config = dict(
    num_hidden_layers=11,
    hidden_size=320,
    num_attention_heads=5,
    num_key_value_heads=5,
    head_dim=64,
    intermediate_size=832,
    vocab_size=8192,
    hidden_act='geglu',
    norm='rmsnorm',
    norm_place='peri',
    norm_eps=1e-06,
    positions='rope',
    rope_theta=9500.0,
    rope_fraction=1.0,
    qk_norm=False,
    attn_scale=0.125,
    bias='none',
    tie_word_embeddings=True,
    parallel_block=False,
    extras=['capped logits'],
    init='uniform',
    init_std_qkv=0.028,
    init_std_o=0.00597,
    init_std_up=0.028,
    init_std_down=0.00371,
    optimizer='muon',
    learning_rate=0.0122,
    lr_mult_down=3.0,
    beta1=0.95,
    lr_head=0.0114,
    max_grad_norm=1.0,
    warmup_steps=200,
    schedule='wsd',
    decay_fraction=0.72,
    decay_shape='pow',
    final_lr_fraction=0.0,
    batch_tokens=65536,
    max_seq_len=256,
    doc_mask=True,
    train_tokens=315300000,
    max_steps=4812,
    dataset='wikipedia_en',
)
MLP neurons of a small language model. Each row is named by its layer, matrix (gate and up: input weights) and neuron, and shows model dimensions 48-143. Each number is 128 + 32 x the weight over its row's rms, rounded and kept within 0 to 255. Numbers have three digits each. A neuron's up and down rows have the sign that makes its largest values positive.
A block is one neuron, or neurons of one layer that tend to fire together. Before each block is what it responds to, as a language model described it from the Wikipedia text at the highest values.

Final digit of comma-grouped numbers in Wikipedia tables, such as vote totals 11,495 or attendance 7,164, plus the following | cell separator; weaker on word-ending pieces like ational and ved.
L4.gate153:134176219123162130092092155110150130161136255073131132160052123157136126072185161104117078150109121126176135112131144109114190087179079120150126148110124161187132161139145062167186088149125145163186114105133126146102169161126127107096159075108146155153123212092162128127126145114167111106
L4.up153:161100180166121131161099126140138120127102137118153157093107107151149068109160161141177100134154113165189144100122107128088141109153107089136170153118189150126082125134105123127177121083087136094132150106175099137076129100106101115083104124155016128144150154093114124131135121137132120147
L4.gate262:075130156090134153148112123172179196117132121160158163119123166100105142150184152132119125130164113134134136214090091077146123141114161124129106118062147192093172151129087099085119114158071213084085047049137115227077155176186118123110090096160116152145145193113089117091120077154187144078
L4.up262:095153119106137133120079111101089117185069145182103096120108211158055056103161105105128181154131144112134113198144136118153127131141158112076091136101148153101091118139128100116151130141079112101150146078103064145165154122136108071141100087091151144177157105114108180132109116115136101141
L4.gate353:127142151127080097139165196125102120140123139133127125087125108136119159094039136171142095093124103112111179033123213138135153106118127139104101161137105136179122128085152120128109139156089083140121097189145066130132132120142179104158115099093133159170120171143142133134103154128123041119
L4.up353:134124082124132115092208151139103126167139101117109170133125119134160155151090116149134152097089082122147138137131145127125144126073099137132096106133172191131157141119114151101156147187163086170136139205145138146105101148204140119160121121116091164128090157133112097120104119084096056106
L4.gate422:136159129139137103105103109047136142153150122061110142126084094148116135142186143130146129109109136164116121148134150123142104149127090115120132143135050129113070143150115144142109108182146091130097117120128140138100113153156165109134147160142154132175155106116104144129124165074128111152
L4.up422:073113129135092102120134159149121163094087093156088114157084049111135148159173165095142172156119126152106137135105110174137124154102170142115131140106139104099120079153165118131159078121160119175128086115204109087107113152174083135137156132146135093096115118093099127124156086100124163175
L4.gate508:148140116133121131130149128100141205101097152132155136128123187123126214147131197096084119087187168099181167131151140173067077113147175124152068122096122108147104087129085149071087137175143080124103112121108137098172113157125132148108117099100119098110149129164058113133136087158123092102
L4.up508:088173148116101160122079130076166180197097131132199146099105090118128040131146082136145137138095163157063169125167147169079150090120066040110115133137121135107108136107200088159135155149144156184128112135128146126096085167152136100146146116082108144117105091145170077153165116085150195124
L4.gate672:177119168111133110154082102085159109149057094192184101130135147076119088110109141061108151098129105132125191146107111125118142082133225155091104096116192125165074147097174133141105116090131095190068107049111121143167147171123126125152160148103057202095186161103124129150158126086100102123
L4.up672:134091097101088122152136057120123084156143149116197087094101108147156156143078063091127091133138101112181175135138146184132134134081141152170127134058085103160141112122085161135171180081150147122190081060126159116153149181171123096099127136123141107113155112112079080106098092168138103033
L4.gate705:081136128118139125068198146136164134120160112100140153124081116174094089137116129061134158108177116127145130213167115093087166151117085147142139171082129103148140115133117148043121131126147122153164131120168142128142180141133080139128124109108093180177144124138110158151152080137135156165
L4.up705:158150154086146145119145127150072158080106144148070181148158150136154122086093090156096105175091135145116135065151132138152092171124179120178164143120094175156124165055127164099098127125131134184120141114111127150145160128097107107162154124116120088152127108103125101171110065081173130175
L4.gate810:069064082089112104113180132158131094134208103101160141074136130088152094114128143171157104136157145197104182154160122138117149148169134093162116138140122155181122135138087096132194124150078104173188095157138156076112087086144080113121195134117132130119147128094124115162154143119067120061
L4.up810:115132141112176121180134126172160157153096161155120160109157112142123180171134195116140149095150132128166157121173104110099153138131176129108157166095151127190126147141182099178187183092126122102225058137155110069110101157179107114105210120075116198075130128156119146138134189046126123151

Coordinating conjunctions and, or (also &) joining two noun phrases, often in table headers and fixed pairs: "City or town", "age or older", "Powers and duties".
L7.gate211:140132172164097133137113131096148155106126116124159140082147102147077076133178128126152134137138122119171126134040111100099167149137150068145115153134163125125056138088146151136116121151123137127119098141136144083208151118138099150141093145124099110155049159106111147150188196116126101125
L7.up211:125107173159085138180106103143138100059081109177159149147110125121147071104126111113155160071123082144118105122046089117130172158135116104142132124122086110121064104050148146108078151176132140124120074126133116143147151141100123171112138135127118071136067149154108087204148156138152078129
L7.gate261:159148138147062138109123129180130144124115132108140123073162117158095162148114165109138115222133114147127140181159135109189114190101131105143143113105174144201090139143109187143151142169183135126069137081145117129205137150166169151179099200199085198130116179116055130171153109102147125160
L7.up261:041128120133149202138108118121182086189139116063176070101192140140107135168070135136158149125143130160152074130095178123169156110100069087163113104143148113125116186187128170132112101205171112062136110089063116094126068123094125142061074146128104113135108160103170070149148111134085108107
L7.gate375:122140096156108166145116114170198185163168127113117183169158120178156177150124180180111118134096188185092136108176154101120151160147152120173123176127144130127069179086118088146093113150138060129210107097128133095147173137110112064131117136082105153098147120101188170131147139117084114133
L7.up375:123154143139190133132107146108135108102101104130126119103115087171132096134092166125185156156196111094124112125146133131147122112068053130172131095171130120112148152119137110147157171140124092081126107122108107134150161169150174110109098190178097133142159142084183115119147132076108122112
L7.gate464:115126173060186160132171100155185140164156141138141164142057127190076079133128191160142151129088094121150077255032166139179127140102124160122132105135084185125103130191148132146118121174101100073112146140161182149127117153071160144159164117137137090148155111186116101115104149157137146137
L7.up464:101119129107166170173125168122134152147122045146107116122121119147163154075106119174115183079137127102094118070138161120164128119181084156109168163126156152043163069092082073086071131118147116125113114226135088092137121133160139192170054132096143125137060062101099139094143058128080132114
L7.gate498:120072141104034139086172110163136117110197042102129141053109104183086131179134160126100130114131133115114124105107130144141129074140156203065092157136119133163118105141136114122162097102118106117140113098088125144152142153122138146155148115142120079088054129148134149140163197104126095112
L7.up498:158124155127150096105190108100153148074175108051104096159085099153099098159144154145157195164108132103123081070067138117094122113148086175110092185177122115130153167122133095148120121128167105093103094137094130103131164127146109159155104144140139139093157168118096184139170125051181171114
L7.gate678:194072066109146130167145101106095089145158138103125044147116138133084126120084135121132109154138122121107060185138159094123132107114194110121114101086094104136163124123113167143141135111112166152164158178062110139126084125156159106127150124175203138108121154144130132114148163097123121148
L7.up678:179060086104103141168154119148125135139107097135058107127181127160099075201167161114131089126159122140123098168164091076122130140185191157142118152124128082138133170177177111135154084070115129111192074156097157136109073080199125137088154147051162094126131122158146160103134136076143169118
L7.gate683:139135171179182132125083186114108098107154142139131182150113102141135046108138126126105116133147091137114128098132118108177189128108109179151172165128138123142068139143091121115102090157107218154101129142127121158086098111080084152117060133089113100150147072117195138171214165085172173097
L7.up683:118105115162136174119164143094144103135114130109066168139147114163142191161206080086041143147155184099130132132136141122097161127147133115103125139156100121110157052163121098092131082125040140108107133136154107154126145125138074102128129104170099102088128096109110103126103118166181093106
L7.gate715:124146149153144096189050160149131137114167094096088080155132154099142100150157157158139146117135082118094094176142080165151126118138093117142134168071174159083098084164166083115133182197176158121139171130104167130104133074112150188133041162163140106128124142080107082153170163090087172112
L7.up715:135153160142090094142142130094165126127169162058113142107123098136057101150146119142121101124117103194139178187144120132139114095127126129128172167115146096159084158102067128105139170148137133131098130175102111136129165081165077189148202084140106137120117147104165154127123107098134118153

The second two-digit piece of four-digit years after 19 or 20 (also 18), as in 19|98, 20|24, in dates, seasons, censuses.
L6.gate143:123124094127120106169182150168160145091140131104116114118201093148123092066092045097170112100152061099100184152119111051125124141098166089186120145050075093118160067120167135135158118181139104110130179117123101125162180120150132110116113103156130195088120146086131091139133179136107125112
L6.up143:108129151131079138069068154119142128111110139146166118087096074125135077141143173166137158165102140125096146185107085145038179132145147126105134141082179130135126107155082103058156141056171128165159135144136100070133153094138109175070128092126144066161143127220147167043154151156114178120

Tokens inside tables and lists, such as pipe cell separators, semicolons, year digits after "19"/"20", scores like 25, and date or country cells.
L6.gate735:158151186149146168236101159134127116100129110182090165153089161154148175128082130192169149166205143117141129122108159099143068104101100114056146158110128159119089075184102165143124143160133070076170177104073103083156095167192154085073126142107090132085123123179153124095091138096099162132
L6.up735:078119184119130106174114134155136140093087163102078098092143081149149143133129148181145153199122124091167091072098170136105098175128134115101114112123070179183120140117100116155112090149123161121191134100127164053168093121122095096115128125171114199094140097106132123101155101130128131119

The second half of a year number split after 19 or 20, in tables, career lists, citations and season ranges, e.g. 19|97–98, 20|14, 19|63.
L7.gate29:149104154134146099136112172135169137135065106137124189099092111170067138135136133153111134103103137128128202205109069089123153120148161124122181102105080117140116116102064081131101125096124105122096168137117187168072180099126113111120147148089129129040091192154140128148093177167140113155
L7.up29:160124119130147151142069176175125133138068104058086136141104155172112116151135044168092111134085145068112150082158153139130111101147137085119113112111073167162112170202057078109131089142127124152132120095125160105074176122120125118149130104125166170162062156084121151102171145124088064153
L7.gate86:133111098149208123103165125095098123100072138175052153091112155166226116129146115138092122133095121115143113119136162163101079168101149141166166168170089114128185135148120100075096155130149097065044144128086112208106170076147114151090132107110127144137124123148117095170129139142146122169
L7.up86:122174147089138053119175100121133114111117132115166179133152112116133098136144088109096163140137111104113099091115163131141128198057122135121164106140170142158110138141178116135088130143105125105096148158129189149173141195121105124079151131151101072095112141128126083134181167087104149131
L7.gate260:119149098130143123161130152125120063151088110040105156114138117179101131130116106115077142179097107112120145123127148086161193140140156127194199112089076108133101137124068104146109085145093134095114163165166132084101128114086148116137101138189092142133181170112107193081163097160107127135
L7.up260:122136156149105137135200172166143144099128126094103148100131094106165193124194088136146183152101132141118192080150102104114106125166068200047176160138156114148078160150123123123090099116186129134168157116077099086141125118097156107110116081126091082156110136147048089205158149143079135117
L7.gate274:173107135161156150145091133118130140085123158088138095129123131103090106087116143092188115134135223107165104157092169072119152107143149129122146080112105137128102089076077172108099094135101046110096128102012146128149116133172167111063120112183093144120144133144146095131165104165121105170
L7.up274:135100123143193147124129140126127135083093143142148145128088119102146134152055115075153111147088113097141146098096117096066140079088161122116125145154136120156094143133097123108156075140097092088109101127064143173132129142170155088066126158134127131123105144213194119108145107159132097156
L7.gate276:105190173153165125176116154106128137094060087121147104102101143131163143120160103135133174192145126145196124109150177083091093135116170110115113157100141129104133117158176159113121120118150165161141175136170115134169122136137109166134168136121101205148197081134090119157129132158115164177
L7.up276:129128149192117118149130156114165100127151074184108115144089135113137037191168115153113133143163118117125126118113121150112093159106159149125170151082115118127089140126133188123098151078117105115138128096139101179149160050108112161163104122173089143144133113182124150131106145116061175163
L7.gate391:145148178151152123144152084103132125091115157129131139163131132079137137125084118140109107151118107153089139095094128128119164142085159134197157111143100091179102129109102109065089130046113092104170164094110144111080174079105102123083120101177085187145113175105146171107095142126145116076
L7.up391:160094129125124141136091158131133116180149158056165148115086084127128179172144118101103112147143082064118194077112206095126102132141201125088122164120119128124079123113095100143052087096143115121103155109116141167103108111135111124147094123123091108137170127124104046138126154131104127124
L7.gate586:146141119164119108120159141146107141094062143142114085114106106148083097170129123123108100104186123161114114150103150097132079208084136142124146153107100112101106142118141094081149128128142135173085119157089100048109101069123099136115185121113072118193140133083092091142151197138129153132
L7.up586:131173155151153125112153145100134127105107102115087157121095160112152135127168076053117105132104105145160141149115103136130172136110214127141076096137079151183164129114126098111134156167109104089118141167092176132119145175091120135129186137183103113145155142097199101142166058058085210174
L7.gate827:136091069115104120136158151159165062134137138083127149140125151086148070093113129178133188117128165078089093128184182130136116140116194164139106130133146127128189166135153109101166102165144130104148124111083089118153180132192091133134119151089109106157120127178107120074140093133096195128
L7.up827:165180131103114143099125121109155158142145100100105119164092155130172105180074131117142066156147159187154117144151097119058095150142113143095108082123122093098148193149159170155132102094094133132135155095057119126135163120164129088052147121135146098210156126178080075115165140131105091135

Final two digits of a four-digit year split after 19 or 20, in dates, bibliographies and tables, such as 19|93, 20|06, 19|71.
L4.gate294:150163157119102107103142106142153181104091163106130160143145184169144160102109161086151164159073163139108117119096152087196150097126121148135140181149111123140214160138150101075135129188195148104066180118152153089111151078136104160107188110084121099169167146116154102125135103122121109131
L4.up294:138151190132161122131127144174123168133086171165166155166157154113100155136137155170152158138048111136107122130141164158133099130164100100126110110150101147125206133109169101108167166131182035096164103163125158139123105156170117134080115074120157191148125110107121148152104122121087161113
L4.gate307:101107093133137073107106109153169111074077118107153131141067200149114140092121162130188086134129136187119137130124135220115127127126185229091099124153145166126131084125066105165174123137074119136107164158124133074128170100132136106135138169124104067146137174075119174136149121117159111163
L4.up307:135151097165130087160177153122133113098193158114128123122113180118169138155132160136158150126054107124108110128121093124074153150072171163058072161163078164082105179131144162129164101108123136179164124148104149103078092072131195080118135165158168063086084062047090088108147122197119130141
L4.gate361:143129201151170129155187188052107108111076094133126145139148114101168083082082081095148177121144120148171122131169085157071121141090135216111108190134069105133153162131096167129184159099146151173086116078131119113123155101143143093120137099143140112123119112098102131135195131095119111209
L4.up361:114141094192085111132152134180171111094098188149124115133158159142133138095143095164130140163103076114125161165108123136125162164137120125131127076151147135125134156140127100152139107144126128108136123175137125158116215104064123109106112126142154137112098102111127167157128104146198180092
L4.gate412:170191091122152112132108139110063164111072173140130146084137159100122122139073195140098191115119137088096153132082105131147150065148137111153166097160151169162154137117100087112203170120148127153131120108091114101105157127118116160144099154141137129132148142102119119067163114144165161145
L4.up412:086147137091140095116101136118152139079121152139081086178141099112175110144136092177112126118163111118095135134111125082147124116166113133132119122125108077144127151136191145073169100096123138141154118119158074176099155106115146093102090160104145110086186176135106154119090160125108120199
L4.gate621:115112148120064110104162142138109176101114115117069175204149178152109144130100054110166135129110159146158127174150121152145099185098169124104203139093095157163124136129125119165125128084112160098097169154085133075132103104123093158112128127135147141080130112144159125097182151138134147156
L4.up621:101142133131129149106124136157124099086142154113132136107123154149113153108091077164081141109145130125118149149124108121175133204099114177129198117114095175100111088191128085091129102182104210157100121130091163121150084147161081133141139117152210168153140221104129084115157155118141060146
L4.gate664:110102173175081087144181183126148136177143165126092114125116125138127103091147141187069092136144134180170190127160124125174105131104104152147096135106121102092107169103170159101127137188107156135099187078136102141133114103146135093085137109164156112149146086117152125117108108188161106148
L4.up664:143084162196124116127163167119120146167110117160137106121110113091143132083147169201103079193129150163103153126149099122124131144048106109108120151109141114140118164091168190116108153118121124178118173079156151088112144087157116106106101086127162121072125131104120134154118157095133063144
L4.gate689:138153147153109142081144071093154109183098165086123122140129107134081135099115159141149120142118177165134103172121125118160129111060110120110112131084113146107131105179104124115169192105101065142176131134106091122095202122094148070099189085187116085108101129181120080143117073100167082112
L4.up689:117120124156127084110161123182175055147090191109106091132130103109077106176149141145115113134076116150135129124192113147060102157137115080149161118162142102144127177157168133181110125198029118139087164149124093094112138088097127112144131100143148113128156108121124158117135127135191161179
L4.gate779:142120136119117131170123112105222124106119150168088143064146110110114124142121128142093103150102123066170102169120153167138139151062161104070159114103154062100166142125144128085203072070178173118092164163153140122154196159110188118073135126150085117121175115094124179135115089154129116170
L4.up779:153127104111095177182144102165115073109100137147166117139076137138065140096151137049149169118108130110178124140146062091134140120143206114142086097124133109133135125125125165110130143115136147162114186150153125111132171148148127132095064164090061107090163091119121184097169123120124150186

The word "and" (sometimes "or" or "/") placed before the final item of a list or coordinated pair, as in "Harvard, Yale… and Lafayette" or "KVEA and KWHY".
L6.gate450:143109115154191141157097151080136075129163131188150130092127104162093088143141180093131111147150190095111069192150048123136119152084144131102092091175126194126173148141135116100106122155184127098137134118077112142095202163116166113165128177167140179098173146106129125060089086149116118182
L6.up450:142169110173141121125118134106159141189116089140142123091186153155088124064118169102133124130104142065133061141083120131110162116119098158121131160098120139179081103124126162132134128226123177123141205202131141088125141149126104151095163092132160098112102145104144165110147140104172119103

Column delimiters such as |, ; or / between cells in flattened tables and stat rows (sports stats, race results, rosters), occasionally of.
L7.gate127:102115100113209178139134110132131113151127122148081145081205170123116149114091128174157113084155117138135134114152159095116134112078094137194160070073144163161136066041098112065154130181125133120171146161092100148086090149122146114129091114157121153118185150100053108137095072068133149129
L7.up127:121085152096114125153120144139101113099146192149097103118100139153139199143111149148170132146140129045097151119126146131152059126106165196140190114148146117132114132108117116133138106093224156139094098148116101138113091137103160091105109109131124120115122092121116108145118141133079168173
L7.gate284:062102108080150115163124109176124126143133082142188123197175126157119107130091142146148103076139108135143128137133081186139100168166151175090125135127146136108108069120168146125114149178169101136161097152140134152095104126089174103112173151189142105123129105121111129183160138177126120119
L7.up284:093166112105154101099113134144135119092157182084111148107105179127183163104177163180117169109087156169172152139173138107132131167122091136184190080121129179174083153109135134084139127154132149146093070148144093166158126114126131131084094072124132154107122124137102097113098132163134151186
L7.gate472:156093087073123156127092136108146151058091118138108114154071155115140133100104101108102129139117138195132115153126099150089107110120122103140148137149124166200058116085142098125082120168132092092128179135183125141095150175101080094103109140176108128111120130150142144137116113126140156058
L7.up472:183159209149148167156120151080103090140112135130076133159095108164093134121144132134130133138150050065138134142128175093173078177178118154136096118114135160142159141119106126109121159134197087157147097131164096104115146165112101192131093093119126178114136122095061073125113104113128077093
L7.gate542:115076151177090139132113108148111114144142133141129183146113099140167140163129091096077138090164090116130089116065142100142114167132112084130103112066076149050120128179136179194150109073129133128110144141148156104111090141080081155184146118112143111162136120152096073105139163156064154113
L7.up542:133096173167150076105145144168169144105092132142135149157143143178092108104196163084163158165103085127117106144111148097096102128161144121188137125118154125136209160108109169103110134151134104131139166127117122105108161117137132101126127160164126102140101149187114150164120053158103125123
L7.gate682:198114116083107119214174164084063099105164140140123151142095145127082081162026092172108166071108146094127096120154099152142163202092120122146093108136146154127130117106154177195127109168148085091106185132132092106137062140168087100131063190126152118143133133143126084095125134142163157088
L7.up682:152102157133170114120144056127163117094127167170096118113062152129165165149185137135123139178076145111133140136144145095137105134105153088136133097065152179182164136119172140145072141178127086100148124096133152174108126184132117153170108149135086113127171065043102094193105101103080098092
L7.gate705:129166129155137113117189064044112172126067164072161213133146148126113166127089106128212128122062121166118152145127137129151158181115132135111105116065126103104191125145143140102116167138155096129158123133147137078112148146139110115056152189159057131102147056135112138137073163122147165168
L7.up705:092165111115163153168166132139133116120222092142130147072192153163205145115107157118207135150142138147162064147143161166068109192105121048154169137080088119117162124071120144121093127126156125099114150148127166130139157147118159153087121182083137145166178079091105138111126111086116100098
L7.gate735:099060127099124105179083120130111120120129113076149139140115116192126178113117136085123088101158111149078116083099161100134029129120174172141107104166127083123147170068121152127135085126095149143066112123143174111187122106136160058102093091135109149148130136141088165136131097133164115168
L7.up735:116173097159158126106077103166166124098135120099097112115098113078136101105128099170137121084080097056184102144099033154052124130139103142129121138114128103133150075082071132135120122149122178083160167117173125141161159133188143163151129070143143132055099121146047180144155153130145166137
L7.gate739:112166078116087136074127110124167188087121133125139053100124154118132191045116172121141072140189066083157112114082171156142166142139127143096128087145127128135125125099148144122027178184156100175112098075137129145192127098138121098173103101127121123154197136128106090135109130098144108101
L7.up739:125088049150158113093131118105108178144093111184113183107109106045130109153138112145129121170169118169191150137142165162127116138112134130123112104097091138175131152056191167099094115202157148089093104077105148124169094092138097143172094107118128149134067110111095124084203172161151161122